{
  "head_dim": 64,
  "d_mlp": 576,
  "norm_place": "pre",
  "rope_base": 10000.0,
  "qk_norm": false,
  "init_std_qkv": 0.0244,
  "grad_clip": 2.0,
  "decay_fraction": 0.566,
  "decay_shape": "cos",
  "final_lr_fraction": 0.0,
  "batch_tokens": 65536,
  "seq_len": 1024,
  "steps": 4706,
  "dataset": "wikipedia_en"
}
MLP neurons of a small language model. Each row is named by its layer, matrix (gate and up: input weights) and neuron, and shows model dimensions 0-191. Each number is 500 + 25 x the weight over its row's rms, rounded and kept within 0 to 999. Numbers have three digits each. A neuron's up and down rows have the sign that makes its largest values positive.
After each neuron's rows, "fires after" lists the tokens most often just before its 100 highest values on Wikipedia text that the model never trained on. A number after a token or word is its count.

L8.gate561:479477474492532516497496508481468501458526462437424496467519499471539537489489521494475527515491536456482455501460516502501481493492473483485498493471525532503538528489519482492503477473504513498473494495492520508502470455535432532475481434529474487475503507526497475504484502528503461508529520522485492449501475477480470505481489486503496502490479529464516456524514516494499517502517507508490487518509507495505450493497567482478450500437452495459538505512469504478523488484497506513500504462519470493475489507503518549468486530469456489500490518519504520524482487488515497475
L8.up561:481524482513525500494488476488510485480533524469494479495516510480541519509484509491511505476474522463537483506492492523485472483503470496482554470505497535499507544451484513507482514469479496504533504510502512524482522480516462465490499514494480467514478484494518485472485491515494498502494512543527472466475487509473501488497554485440487488465499505473500536492525546464527482504545467513531470488480484551472501484533551515510467510500521503495568524544550532484471517472522521561512488468469459459485461527490480490460458541485479530464521505513473522494515411467496515498
fires after: "\n\n" 27, ")\n\n" 6, " |\n\n" 5, " Genus" 4, ";\n\n" 4, " city" 4

L2.gate62:498467530488479530504533481491492491517539448520499485521470430481481489511491523498489490492560509500454510496537480476518507519523540485495475550480471509510497526494474500493495490506476486555529448476504450511557487519539515464512529467525459524457488516515548544478535526471493487492458487516464495484529461500510511490494485456514486471494523507475519507523493526517504472511487527467460491461477480517482513513522519497527526481504527479520462498536526440492510488505499512471495503481478506512509480444479472467461484506478514499486497503487473502549484471522546492480
L2.up62:501460550473509538489558513481542504482511456537536465482485436478504510486466524484452474514487512516458506512478451528507495486489479480530495537501502469496487475500502489522513526512512485517512460503487453497497508518497520512484474441505500477491477516539455550489494512467477500513463519499452512480545488468494497487495476464516459475479541490515530498529525461531454508530537520440499493469499511516472492514490478515514515527476504487464461532482499456500532532486484521481506501494493494512460519448531490507518511469470530489498502496496452527522502501480554488528
fires after: ".\n\n" 34, " |\n\n" 15, "\n\n" 6, " the" 4, "reme" 4

L2.gate93:465491520516534495529512510476500493519532474484461499496518510496554496534486532519492523452468504531544480472529491478508516529472526500496503518497514464504463448423565463449492464533493463498492488489484536514531518499489492470531461505485511488492498458472586527523501526517495534499518516513487516538505514466509557502490506475455462514459482489529490482503531495542490523514493470482513507500506468504513478478518545525496528438542487531475498501544517505509479494513484499519492510514520496483511505482492484548502490476510506510486485507534491504523457530519558477545
L2.up93:505506497533536527553480474450521498554476524472490472508503477533529499524508531494494528468479503518493484544504509516505488475526448494498531453493495500470485494445495454466486436492496469506498491496499507489502492480472470466508485522497557494501485511514547489492477516558500507476521521493500500524518513481495514521443485484505512439506480477492500510505493550515509509433508496471503512495511495453502509460516516488499495434513466531503561434507456493525496516530478539528476504538485491484498493463508499531487506503501514514507496496508525486497509462482490475525
fires after: " |" 28, "." 14, "2" 6, "at" 4, " Final" 4

L2.gate336:509472486498469520510476489494468464496522513477537504488505484482508496533490497526498497517500464538467501515509439490517469524517511552479514503493519476440531495480546517496495453529516495501506490487506527529500480507554485495460523501534472540522497491516498492482524524480476504524453522491507503487472535525516462459484549478507476492501498515499483489501543465465507528524520518462503534511530491510494510497500479473491455553468526475459463487493545460511494534536504470483475456475495473501499478509468493497457476505522458521478491528510470478538482448493448490518
L2.up336:482490467487506510541487464494444494487490485487537526462497484461515510528463480529560495510503493508518502521511456497545523549526480540502504506497479522503484535471519509498497491527502500550480474512505506521529462500522500469478507506529480540512492503463542529518534510493502480509497520532524487532477541524518495513463519480508498447509522540489510491490545488500520552535488505487519488520518477498513517526485462489505495511484532484508476481502524471534524550486515527499466489536499461508499507514440477468465457500529500522573500477462487477539499484526451464551
fires after: ".\n\n" 25, "==\n\n" 9, "\n\n" 8, "==\n" 7, " |\n\n" 7, " ==\n\n" 4

L10.gate254:484481503516425559487482515475476478447540455466486517532514502485500474517507507501536532466448460527532498504498508471484487526496522491502465471506453501485512466489490517522512500496482491506535472511521500474478545529495508493437511519474524508458483533518505475481471490521466468474496487515499510525469474480494497513505458462506516515531521492493500482510513443430498465500499566520473506481494530489469487496467506514490483512493523443517526477527511497502530541523469509498476531491527467489499452501475564474526469499513483509500512509534513484511534473496521493507
L10.up254:512509504490560528513478554516476489503451510528501535528460483484505520487514546507504536535495460478480467445466510496554492506504499515489550525517507468476497509516527515545500499509452497523520530512483491464519474499522485517524490497464520476493497509491516500528529486488495460464500481516497505468527478542542507467563497483518527474527518485480488499521505471527504478471500538505457554468481495489533528541484480486512463488488525498491498490484526452530459475507506487520479498508539533521502528541505495507520470513508519495495530516513458536472544470474543447540
fires after: " to" 41, " would" 5, " un" 4

L2.gate182:462500482480497519489505524511512492505494486520509510484512481465483506483517508501464492475465518509545540490538557479484511490485460486495469497514461502513509506488528508509511465476544498485526498481481492489440477474505491510503525510504510520531533554558527519554472502508467511489479489542518527484457527506506543501500463471428474516499507513512508494484506507502489536500460493503510510477502460471494505498468482526537495477526540512466515516476497517491466463501474483533481531467500460471457528502500505494525508531463482489484524535525497544539506532538501483533
L2.up182:467467498505519494452497504449491498511529495504531512455461473471495479531503519447498528478497470545533504479503492495495484449459539533515481499513495546483502500492505490535477478538497471477494508517487507486493510520494517501465481473538499503524534512516537504492487497542531478536506504482511486509468514485493496496491460478489525510482495517498504502513498492506502475520503494534495519488464497491497520528498511518517492482499492473483525465515456483529530480479510529462449519493553538546496513511530548461496491510501515493468507510473571513554536513505457479535
fires after: " |" 40, " U" 5, " Final" 4, "at" 4, " re" 4, " Re" 4

L8.gate152:506470502469509545501533475468435484502552458474509528509495468530499490517472477488489443542534494498494495542505503487471492486482507498501524502490474519527483500492544495496502498494471480509506490507511482449544490572503510482480471489510485509495485529496543512486531484507580504489507487499498480501536493494496512485466488467503543495490506476496519549522508473537505503499543504527468490471534526501530501501535507536515478466562523484510502479551523521503495530488474502468517481498499498546554439552490523473496462454492507470502513534488504495543481510537507505532
L8.up152:475489493469480515483501491492448448489507477490520471518500490514497460532496488510479431537519502453529491509518465537511505468497518546489467526547477486506461522502507516457469507495442490485477452482493453490515496506520509443514508493539500484474491518499524487499525470526541498513473501516477471533522505550543488491459547457529545495445500531513497530532495496499519499494561509512493482493536548527507531506549483521517520504543562471489524463489538520561496494482483510459487505494486474553549481507501500516519512491482521506526521514497506481507532493508509521497
fires after: " as" 37, " was" 9, " is" 9, "," 6, "oted" 5, " and" 4

L3.gate300:486498477491502497482475501539510448472461484478513492503521462480477461477463475478515506530495514487457504500468492510524498468466483483506492485514483477470509525524507488505530553486482489515512528477508489497487476501558538564514498469529546483491513474533509483503489482480499534506459500460474475485478545484486532503492484508485517484532471503485505482456517535462550470538468449533496492508465496502535522476481477528506481555518512485493509508522458495497507477463521488505498472491487528479557497514499504455478499530485528537505502465518496489549513491536476517463
L3.up300:490511507485494495463487516524542437481484487494548481529518480474480483476476491497511476565538514469452489492461509501526509491481498469488486528536484485473533521498533498471494534508472491505501502493527490482471483516585520557515510484557516481501525476529548485502458481457489511477486518482496508496495530511472504490500523495485498481486470507537516488434529493470526514503464461523512529488473516488538519484464491551489490521490498465502540508489489519495507507465492485514536462510473503472529483521485519484510501513495524514473489462503477492526483519524486499447
fires after: "." 78, "," 7, " " 7

L3.gate70:511447520483501508515460469490473481471472535496541506485493488467532487511468521511552527524512516504535519514489434476498506531501510538531478500510512506509474515439555496479495515460488513496489450552504553463540485541494538512459493484558509514494469551551542466500527505454500507498497530524462502509517545503505494457540490503511514496468474516477509519505486500480502483584525499535521504480508493504471523535513524494482492515492513459479464486504506498489481513505505543560465491502485462506510472469510534509506509476506508487541487492489493534530482497461492500479
L3.up70:533475534485502485501469496441501487494504542510528508482498477494515494490488504500546548518527509521520482505516489474482467522505529555527484515541470494486523515464506522478507495450482475516520483521511504480505492520537524536489481466519522504480474546530502489523510487493534487527511525508478516492508556486489492516513476553494501482503451511498496493484505486505552498529458471537510499475462530500444517517491497485464442479527530435463468480505483502474462551528501543520495508500493463501498478474512531518542505467518501500482484461481473567506530478491507518510
fires after: "." 55, " " 13, "," 5

L8.gate332:491508539479471499506517500496499464476447465494478524511480441506520523502522534503470454530525442516502522444543495501543525444489497488496487515462521480492528529457493517499503537428526524538544484492468509511517518541514495471510469455515480523498482510490498487524571541470536498485532508525490542485518455506480531499505478475510482497497549511510522492486488515477468523456519521544512489528513495486506485510516538516520499494496515524499496524461505516553461482506493471487485531488487507487525468546459519502545502463424501465510509507500516517528486468507498479479
L8.up332:507478490503549541505520543524503517484491524478495538483499473502544529526525467513461477516490485507518533518535532526468474519512532499491479501497471511489479513484523536506498528437485492433494509512465472483485479536496489466478508525542524505536475529474508481461519519541527494468494491510478508533503495468505523489501523525552536492496499510511541517517495504516464430515489476520500531465507520487510485487534496498409518466520513473513481533545513515465517548530464472499507509477530494475483486474524497467526527513480460499550488545446497500519476488452487489492
fires after: " was" 24, " is" 15, " became" 12, " as" 12, " of" 5, " been" 5

L10.gate199:485455533449535535530477453485473453498471474487445512496467504483545507538501519513490488503504483515489498524511487491490494526492518521519549490465513535522514463497518562492518505465508517507484478567496501512503469462509497490526538471508484506475525517491522490503514488506521556471492494539438495519457554514481518463503491468493516507504459488491516473496522550474510493487501459503495466465478520500531502473491546496519505467469507514509489498507499502549518525513476520476532538476484508519515491516497489535549494545510549468535490484429535512492499508528446491488
L10.up199:541516484487507499489528494509456527494458490492466481510546443500472565495461512487503516507517511477466526481494500475472516470486513510487506527521522507511540502496472491497478491527490558499532457544508455470520473513554523479472459507500491464472485496509515504499520524480486503524515507483499532520497534441507508483493505532498493525485490479492508517494553509464506526465520462532484475499495477505480521509458524501502523500449504467497484511476523496473483510516511493486474494461469565504517481468475524485540480502520470520532490504489498498528500523530476521508
fires after: " " 87

L10.gate201:512531498508486524515463470492482495463471485521521466480496498475506493470470498475497464496452492513495523518472492502452505517497523493555482465495489512483462467500495497490496561494572518498504487501506513481508538484502447479548507496503515502459487546558518510494462453534497490532540540519503497519501538499506524495497505519480436488476499510499478498488510505444497486528514492516498536496481504512541521529501492463483532534508532511528480512513545537507481534467474507559491499489513495504514499502514546494516492480486528489496474467552507507539477494495492512495
L10.up201:494499481469499496486475508480503507507470514456505451486484529554557516484493500524507503514512518502514542552515522510485544500501460466479515458513507482523518474525497526502530555493490541521478510507472498479521532484473540457478507459478497516523515527496491480493519478508473490529543528498500490491501482469501479428485487506476473492499510483506527483514495493505466474483498490540527500526513541512491481547525530468533472483508487474491522466500518498473528486530447513517540441515488522534504524487556495521493461506519509519477537474506507535491537504479422544490
fires after: " " 28, "8" 10, "," 10, "6" 7, "7" 6, "13" 4

L8.gate77:509513547451510491507503478471510512447523498507481494529503529530488508497479536505473530503523528517478473505504504469497550478518495493531489531527502482505476527508512502480506528488479521514517498475512502513486506517469596536472500513530476482485527526479495496499495503521490521503463485493485471521510509541529525481523517461502474461417531517501531538513517558535492479509523487487475449578510489538533506527492486556452459479511481499523501512489496487498496501490469462519480489467476544516498516541511473489490493449450483500486474467513513479485492504493517482499
L8.up77:527492501493506488525524466473480516458508513516469500485521484473505488511522456547495559532519498497460475491470470528499495521514495534553509474456515513546503504499545458533490480505499515522488508465514460500506454529489566534537474460489491528477509484464553499551504482486467540517499493514488506501487505497511504535459503484479514456501522488478524540520504497517510504523567528495474479526452497513491528479522481513465464496482470526468438514523508528489530476508519508467475476492522505488482487483523511473504507503551485525502479518506488466544474504507457477482
fires after: ".\n\n" 75, " |\n\n" 6, ").\n\n" 4

L4.gate87:509495527453495513504511519480521499494488476543481538537555522523510520475487527529488502524526486515474503551507500489540523506566489469527540542483505462484503504501533480520535506478515503515528484507469461517485504485515494531463486505523491521490526484536516513506506506521463484496488496518503507477545499572469516485493550496485473487511490471513510470515495511487479536481470490503527503478487463480523466492526481477515482495495527542505499456485494509496472538463495530525523498490503500496536523478510482494532517497528510521465462475504470498470499528489489447488
L4.up87:501498556482524537489512533474557502464480528522483537518563538529532519466494527520489533508504482488485513535476487506517545514523476485538503503496472467518512528522495466515507522510501473532484502488467461503527499496462510546459487522510485548523476561514524499505522522473464507492457475488496496493563492511465530490528534495482536505500492503513496499469486498445489533533481502548458513503494461478488510517506503506497496497504493500484508496500502532504464477460491513536500481511479452471552482461531511498528476530480516474494452464519492521516474505505536517483
fires after: ".\n\n" 72, " |\n\n" 10, "\n\n" 7

L10.gate561:479525492490482467505512548484510506530499488479490481545468516493540522442454561512482472482516496545490489510471472536519464498546453491471481510550507480508524489494528444515471461456493472497532559535498459535508482506508453521536469500553530529533473476501471474483510529475485453559488522485508498513490487480555501491538461519489494498487504479496506484497531515469463506495488521488489477513542478518484481483496487503481534497507496492483471487478460459508468485500470527492497507510467506514534491513464545527489513520513518499493475506517542474516517511469463516503
L10.up561:549460518530501517497489496514529457488502480532486479532503438515519496507499505539503505504508497492452469527476509534536507506531542504471549502523511538503493532505514489530501469493478471511531487474470516488538458476452515498461434508476512502505498519456505495518482508510521508505510521475488557544504501490528523494558453494502522505492482507501550447505489504526508488465516525535476525543496521508538537498540539438501519519490498528508478457530494494507491538483508505536503496498536495541521524493510496519546476537479517509515541493477522527505507502490482486512
fires after: " to" 40, " not" 8, " would" 4, "ve" 4

L3.gate537:500526490451496533495495497476509472530501494495483490526507490474525533506528520525525488542557485479483554451498516470490526521486486463514515521478501496482514529505464499495535468525544462511469544525538462509463569531562529537541491535544539485490503497478525509487476521478519498585497477498482522522500524511495549511476523510470522516485513502507524493488526535514533515469448494460531478502480533508547498516470516519515530476532489475488516499484476536464477510507498508472500497527508517514535513480482482483523511491491471484498526483476522534508529488471514518500
L3.up537:577504477446529538465438511484499539517497513526500454451513491526490512492469505463548503468510467496462505465553520505470478471504493452490541524512477549470526521505498509514476495473464497486498503496533494505538493476538498502524467489517472488519518521494505499479509509475504500469490499479484530485530518531492464466491529491486520509483477500479485491469482512495491477473487525514487438496482504541504471467515486503516499504523492500495499469523502481493510547541556490464506485483468530486482536537517503476489518526537511516520532561510519514491416529486518497520
fires after: " " 87, "." 8

L4.gate488:452490506492508496512500516507496462504491491532468497511506542475543521479458445519538497466501487512557476510460478519480446490507536504499533527478507516518509517487514510525520498508518538512536479485516525496485448487503528512500551510451499529458515521465507459556507493526517509487500529495473517480487505537499495478505567506471525464466460477470526504500493515486491524462462482505465514498473443483488477494508520494520537509540526505510472464494448455515495504499504481475465484535487473463463481471468530526513472495515469493491492529457485500501467485484489481536
L4.up488:502467440492491509522511507532517507528525495498499492469490525475482485537529463504489496516528509513511522513492485477478543513528472469536489523488481516527507480541496567462553498500512553509492567475510505516448502493475486523531527508521467447468480502488499512517540528511505513524497506506484502498520520501520519462505540477534544494533507453468473504502527480525494528534471488486493537470510460510536500458512518515474510485532557478499489459526466477469488488538473495476482487496464485525507534490477484486523503518476472515546500561491524543489489486512484491540
fires after: "\n\n" 18, " (" 16, " |\n\n" 9, " \"" 9, "R" 9, ".\n\n" 7

L2.gate236:500491480537510519484496477458486538525471493482569477509522513519500511475455522507524569498500514536488471492505507513527515530540506510507491459508476514490497510455494482502511487511503476511532481526488468551520526509508534512482505491511452510529474505523506468503503496501487499495466491486578525480525531505487512480496542510502527486451492480487530497494496484545518503488480493494444521521482532446481544532485536461501470504512512525516480504498513446485492525473494501506506485508498526485488451540463506483491475486531490502480478482480418500502482480454466484485
L2.up236:469505537499519530537545452471514485492521519480513499463526505484533479466443493522525503521438510564499473503510483521559534515520474505488494463484497536511491483502486478528493517506488502492498500467487543527491520483495508500505520495500500551519481523529493502499498535487513464506507544498503521491517503499499520478477500490555533449525523492492496529515494465507491470512518503527426452511495497481458543486476490459472503522469539464504487515499553486524505429484512509505477494470535535530473450505515481502525468484508501526516500479481473505505492493478483505510
fires after: ".\n\n" 43, "==\n" 14, "==\n\n" 9, ")\n\n" 7, "\n\n" 6, " |\n\n" 6

L4.gate537:487501547478511505481506545527480450511534574536509496548499522514556495489528521540497470503501519498515471492504512500543509550508526471511471489481491490492496505557529536478496478475505541472503472488528538494489483465485512451468475470500498490477488523478499481514455535489524488539522503524466475499541469506527523469446560494501439448480496489484511477487506468522488502477505490511566531472516461519510491501520527489534519516484476530468484491493513493536539511543525494514513486465471493512472514507496528534504480510471500502464509525518512492554515543461478506469
L4.up537:493532482501517474487495545509539485478475509519467511529534539499539514479528558516452540483520503463500518509473493478512492525509491497485496497521506539500479465483457465513495513482514481478507493506472490501538482449537535470500484493540537511504538513512543468514434514493503491515503478548502494526485493545452544506499542507505501499470466490512494521479513456534520513496495518480494507508512478527523507554490512473534506495503467498525490490475515445502492511467556548518536474466540480491472500479523461528538507449476493498531526595506513484492473494494434511491
fires after: " K" 25, " V" 7, " Q" 6, "M" 6, " M" 5, "T" 5

L4.gate306:457514528518523472531481468476479507507518505500508505524479459501510535461510481490510469518551473539477520486483475504525477499548510527492538523493491471488502482469523497518495515461537449530523513495515477520469513468474467529513545506485510468519489498504510521523500480481473480532553501521490539528487516560513502518512469509470507498501498514553511485491508485541473496466495464533491506478469497453436489460452470536512516513520509485439504466440476472482499529467492463489488501476473479514489484465493521480493465460511487524455501478493482546504483457454472524474
L4.up306:521522486530531475506476495519507499503516531535509501558504487490468505461491469472485457458541508531470512467478529474470502527482500510451528523529489537490522506520534519495507519496480508512476500513521474483482442529492480501498511504517512494480498530510453488484520482511485499507538513510500496513520446499518516472521481495470489516501472541494495504472465509481478505496482522536513572484507472474511468518493519533495542517508506497523516476491548507448490538513425512494462475524463484525505475477511506478487478452515557496498491502474532508465449429502511480507
fires after: " (" 18, " g" 12, " \"" 12, " re" 9, " bet" 5, " w" 5

L3.gate7:510542483511455519517524530485535473479480536516493513495537547497497520535527492498474472477490513507488478481495507448511521526469515511530495508478480550499511458493540463516486501508562466472460464526527493473499540517480521523507482520502485486476492508504542500515534478473465482543512485497491541500545494437506492526522530477494514479516475524570495520495486517468513527514500478508521520482509504538472566528507485493516485499511482480500549485489536544525504507466523526502501523531540516530479496455503521456507518523458474454511519489479543525553473500502477465532
L3.up7:494510515492460536478537513460472469490461483535516487508517502505466528511503478513494522529566501528516496466504522451503482470497525514504485521486516490501530450529498491508473498471545500495465479499535501461504471487515520499528512498522476515538462512540537481497527511474506474523506492470510523509499538445484525528502492535483499532464502505529532532536447506464509513492480490503504534473485476511510538472503504497540466482529511460493512463500519524551511494534513526508532475527524480474500538495530532472525508482490470473464491474525501535559475467532511457530
fires after: " " 33, "–" 10, "." 10, "201" 5, "ensive" 4

L8.gate274:478463469491518490491552481559491520513488506474515514536466512513510515521508502529509505510507502507475492510472451559490511464503520482471493493474487552493480510498500522477469496500496486512478475493435506498448504525512522532508504531502515528495469489496546489501504513450529493482538495475509530485507516515500510473476482507508541521466550470483478539504533520548488466489506463508509512517484525501510501505525461473516483511535542487504516526517525524533477491566469481484453511510520498537517499465507456498542529509485517497448487509475498499501471455474487468468
L8.up274:506485481484521503485542498488500481486500487506517476561509506484476465458525558508465523478478534534469485533464481457525515465492526494489470500505512512477504498489489518470488457494474509446509522541520451518519525521539498522462473493512564564511476493483466441540506507464498498486537517491496464502477505499508472506448495527507486503477494452488527507532483506515465518453502491508502476494493469523557503466472488530465471472512478485495480530510552506487525534521503504488473534486539483540539493507515516530453496513505511514498517533449475470494488532499501463518
fires after: " of" 44, "z" 7, " were" 4

L10.gate70:521456544491470469502518490514514496498493500491500468547509468487496494492473528512545535494503481539514449499534475490485505449462467511498523468515464505476507524481500502509430516454501500471497488479476516489494528486529501521496496511474478502474478574496497490482484471523483530523578492457500476484443494517519482531526497493554517509497495483476482540503540521478525517521484501518510501523490511489548522488505506449470473460483485564503507476470537462507478505482521491509493491534516457493535462489496474489527515508516496477487482500492462435481447507509480511485
L10.up70:473524509513470528509532545500525513456532479487509533532521535503462518506515490493493502491498481506443478474518507542487479492528489544485504462532474482499484515446477507464518499540509503492492479533531535479527510537517516496473507495451488534534527521526460524505501528525465515452481486520506466518498494461470511476514528457520546491486480491500495472475500481502504551545527555507498455497493529514510482505519489490467506499506507449477456529514526537462499464506459475533493476480452450513462495536499480453525508473515479479472511536485470461505497508505492483497
fires after: " |" 27, " |\n\n" 15, ".\n\n" 5, "2" 5

L3.gate277:475512537486486501475514501473483494476521540515500515502492489485545490495487500522509490497458547485548487483519516467520502468503481507511511490539489509512479499481502504546511520517472515484503527465546464494493522498495488489470476551446496555535517495536491431479543479509470465466533492515516519455521532504511488541480481524507492501499501493447503533486453480509491547519476487497509509471485499519448543527515490502548512515508511462507468503517512496481513513500471447459476477527501535504492548474496503472509474520527517480499450488499524497537529464504563462546
L3.up277:498499481523528560502547474501507438519490485489477464493510466511555541519491488533487491520480523516490493496511498474542510491485500502492491490514498538514478470477513515539476502535461483506534463467534499494491499490473480469512479479529466585500483489497485437485558482534472491480470497447501483515519515508519487515456455481471531458483491527476530483520500530507514518522481498505519458490511471520514534502463479463540477522523562471498494480524480494489515469511504480527459499483474506517460463511499484516536456507505501471481503526521480520492520513533505515526
fires after: ".\n\n" 46, " |\n\n" 16, "==\n" 6, ").\n\n" 4

L8.gate133:530491496487498514484465506508511486545506490538492526464474477502527500515477500491502512484507467491502512519464528470538472459505558500533521534521522529464554460468477530533492503450500521504478475531490510483504510515518484453469508453567464515485535469472494529518492510516604476509509533485505492502479533493494517484506503492510489495466534491480551494523539544499525528498461451482515511528475493532461504477522454428468507504505502509537497479496505508466504495505499502529485489479491510565548498547472524495504505485520512519517482531464489518499512522535484502515
L8.up133:454513507509501481472496485502505497493476499521543484508509497463473475530482509499500520510547495494477526512497505482470531499488494501491459462476552522493509468541480489494489508470488466515536537527497500495524495562492519492481522540505508505483486498505497504482547508520492448544499492534465496498480575492488510468541531492509468466524561440489526524466507508513494464510534499447498470538471541517483486476470479505538483511497511522500469512499497476487515491495528493537513512510545471485515503500535553491505507477536524473520491506505495507551492482513478499476
fires after: "–" 54, " " 35, " to" 6

L8.gate39:500498467502489498483500510499485457491452494469488489516487517511526492495457505519532533469498464505538531531511468466458530483483517530510526501479517519470527528521524495515504525527546483521484460516483535529455515530518522472521455521453478482509524451524530515474507505506568478496542489498507499525492490528501467508491497487515527483529481490464448509520505532483505470472523484510532496518469518481511513488553469477528472503536485529496470504512556511523529541492524495517508539516448483509514472526485464525509489512496482485505527487497486499523496481500501464465
L8.up39:506470494469485518525430517502497495508509516496465468522476502523528507466483481510518485490524492537511482523488552519482496458514531494502484527469486458477518496490472508487497509484487502519509501484474484493546528524568489502497481506487494417532504534523506540517495489504528531480514523455493511474486523488482483459522491520460472520485469559505498536518520503520503546498530488520515479531446485501478519476506522474535466528493516499520502508545511491487523543481467526484459541548495494503506497551513472496552510535509523478492514460491514485515508499487480501523
fires after: " " 44, " Em" 5, " D" 4, " rem" 4, " de" 4

L2.gate137:509505462521496492504456519500470508475481537507460494522480474530512510464477495452488485522488543499494469507496534476482518490479487515514459502486462504541505500462524489520495548470525482527511485514524481478513493512525498509529492513498515483497504487537527532523490492473501469496546464521522534507510558491478537479451484499453467536471469481459463483521458521450515514531471491500515511476505474472475503489526482543510489566497510486519515461489490487498464499490490522540505545510502499478526521490504553450507497525511465487504541463462514482540493520527485503470
L2.up137:476512498491500495499487496541462501451494548472476502491466492505484483504449498442513499505537530486528524481478534475471515494485486550485497466477534522509492481427524485519521497482500494510521510505512492484488498539538529505517497526502496460508532479524492487534484536460464471502543443531497508485517543475512523488453482498441477514494498478465521468517518491447518511489441477490523505491528497463488483523503511550522473524485501465513543456496488507497472509469483542516484525519477544457511538504513516480544473498512515514464501457456510477520505483485500509493
fires after: " " 45, "–" 22, "." 18, " (" 6, "," 5

L4.gate118:533529501524512502490494510477470489513472502530478471512488516529495480509498483521574486484516497490500481487473501473454536532502480508492478524477532472473504492484510515491523559484465491517514461455507460502493503519483478500491470493498517485479474540484489497517551517510445486491558465499508444519514499492500488473516501482506576474454500518486504493454447503485532486502515503523478527511485516472514467492459505488540497487505474530483506504545485480473458485498507491530491524526505487472467489479456530520546474493509475535504528520504492435461465497510534460513
L4.up118:514539479484495499525484484495496465515492493519527495480462441518467529506526480494506480481497469516481483471492486489458535475478468473508545522489515497493533493472557504493526497503487507500530477487509493518489506507483478503505498512477456485500490496522467507498505500494454508503512492489470487493504494485478530498505479455509562494472502540537495506434459496464504507523470489500535557489482489526537464456505455484534531443507478502462504493498482507478470494510499480508501455465517511504500491490423515495488474490484479504460448530469513509476522493506522425493
fires after: " (" 25, " \"" 24, "-" 11, " '" 10, "'" 10, "—" 4

L7.gate212:479468500467527506491490504515510502506534501518520468518486532511513510490502506523521523559511511532513418520446518500484485488520471498545503467454517478499484462469509475478488499471508533533528492480479504526501501482529452468510518524521486492475501469489480503499487502535470543470519502485431486449502480515489494483528513535552533504497488491463532537511508529472549500495503534507514500479466503506455519477518520463487514535522473526479508515494499508478521502530486481508493458495504438476522497524525516498508487503517458510487503581519470517530480478505473528515
L7.up212:475500510459493529473500530516568450502514461467560449481479548522527488508492513497536523519465467486481502484485515530506536478487510540493512502523480502461500501480520503486500538519527448489522510473526469442505544478483533493496531494467469507515491515512504466509484515515502509521565489534527493513518481518497479495555457507509542482508494499491494541542575513515522528472525486468499484468484501463531507445512549482503498469503448501513456501489485488490488490499511542497511465468517488506466482489467503543476528498538475486491517535527513487507499494486509562518
fires after: "\n\n" 33, " |\n\n" 24, ".\n\n" 20, ")\n\n" 8, "\n" 5, "==\n" 4

L10.gate31:525499476499549471414523528489512540471510497497522501526453542483487489476472509493500520513499478515527493470525535546552485535448487521516483534503505554503471548503544491504496490446492515507483489508472518460481516489518509490482471523534483509498485521448522474504521505498539554477460489529510494516485481492535501423507513501533550517560494521491511496531475496474482453494504527515453473498504495504520525493494495503472464474503507479487512515522489517479492519497467474530545505521510479505530489527497522537528510499546454493465529501511508508503509471521437500485
L10.up31:488482493484476524458489550521506511494511485452498450536501499493544484500543512514467460542502456533543502470513455507485523477544515481496506485503501516469492532432497508470476485499492559481534499497447487446509518526482487467510508518516501511505498514499471500479468510508515513443510541503507488507504498537515505521547525486487551479493492519493483527515482507509475462499534519477515477491497512471521496460468493544479479489540512502529523497502512499452494479480506516469480492556535505457501510522422537511494514500511549511506489508498488511475465478500460475491
fires after: "," 21, " of" 13, " was" 13, " is" 9, " as" 9, " were" 5

L3.gate96:493484509526532493487527467492480519493492530496479466460476489514506496521508460454480496481537488514500472475516497495520488524508482472519516506485482477549527500506511489496514466475535472505441447535492490519481481507458501521469507520495522453510513493528547511507496508521506484486477488472478496473483500458516449449522456510498492518516462530507481472495494521452516512452510523501576493456517529505528463488535487531517483486574465487504526453498473461485513492519499475511467515521469492490511507489481482506506483498493540477473509510515522500466516476508474460550
L3.up96:472512507515515523506509512524513504458519490468508492492539500467503491466519485494553502477518541473526511560455476441520492490517483476521499539485525534484504481494500515483541508473534478480491495527518443455491505458459467470519496438533473524461492501554485489512507513502466478523521506516469481524495502504510432545489469456497529481515471512488525573487531480534500483485542539535527501498495496488473511467489481443513487498469448503505483498538527492487505472485471500493509500503494491500530493469518493504476499511500520466481493501514504492479469503470524546505
fires after: "\n" 20, "." 18, ")\n" 8, "\n\n" 5

L4.gate427:461518537463494500475525529506478495477556498523511533509515510494490503463481539507493467467512526468480488516475504516543515508493492489485476446494453498485501457503532534489494488466474501504489509451456484489442526527560506536525461485493504456499481468514484540492519492495461528552492517474473486560491520530525484505489529512449495504478448529507493475508486499538533519522470520512480480484456525515534503531476501446497517494465489529504485488493529499518483498502468446480516481507549493510524499492491529478521474493465550454473504538507510552492572514468516486479
L4.up427:478501534504522488548544486526488524510526516532558480486537511468509484469510503493490505500480510486470480520518516508514505444458496499478515509532460545418474488478516540492504506495493485506496504448474499481450502478504520488501474476477511473455472452504476486478526493435480495539513517499491482496498490473486520498468508493451499457520487500498529495505468463522494527496455527459525457491514475503523488498498496450476494475470490501511490540469514471509533486506509477491538491502582512501492512483524504493502473472508520501519507524497498537477567522481501496451
fires after: " D" 23, " K" 9, " G" 9, " T" 8, " V" 7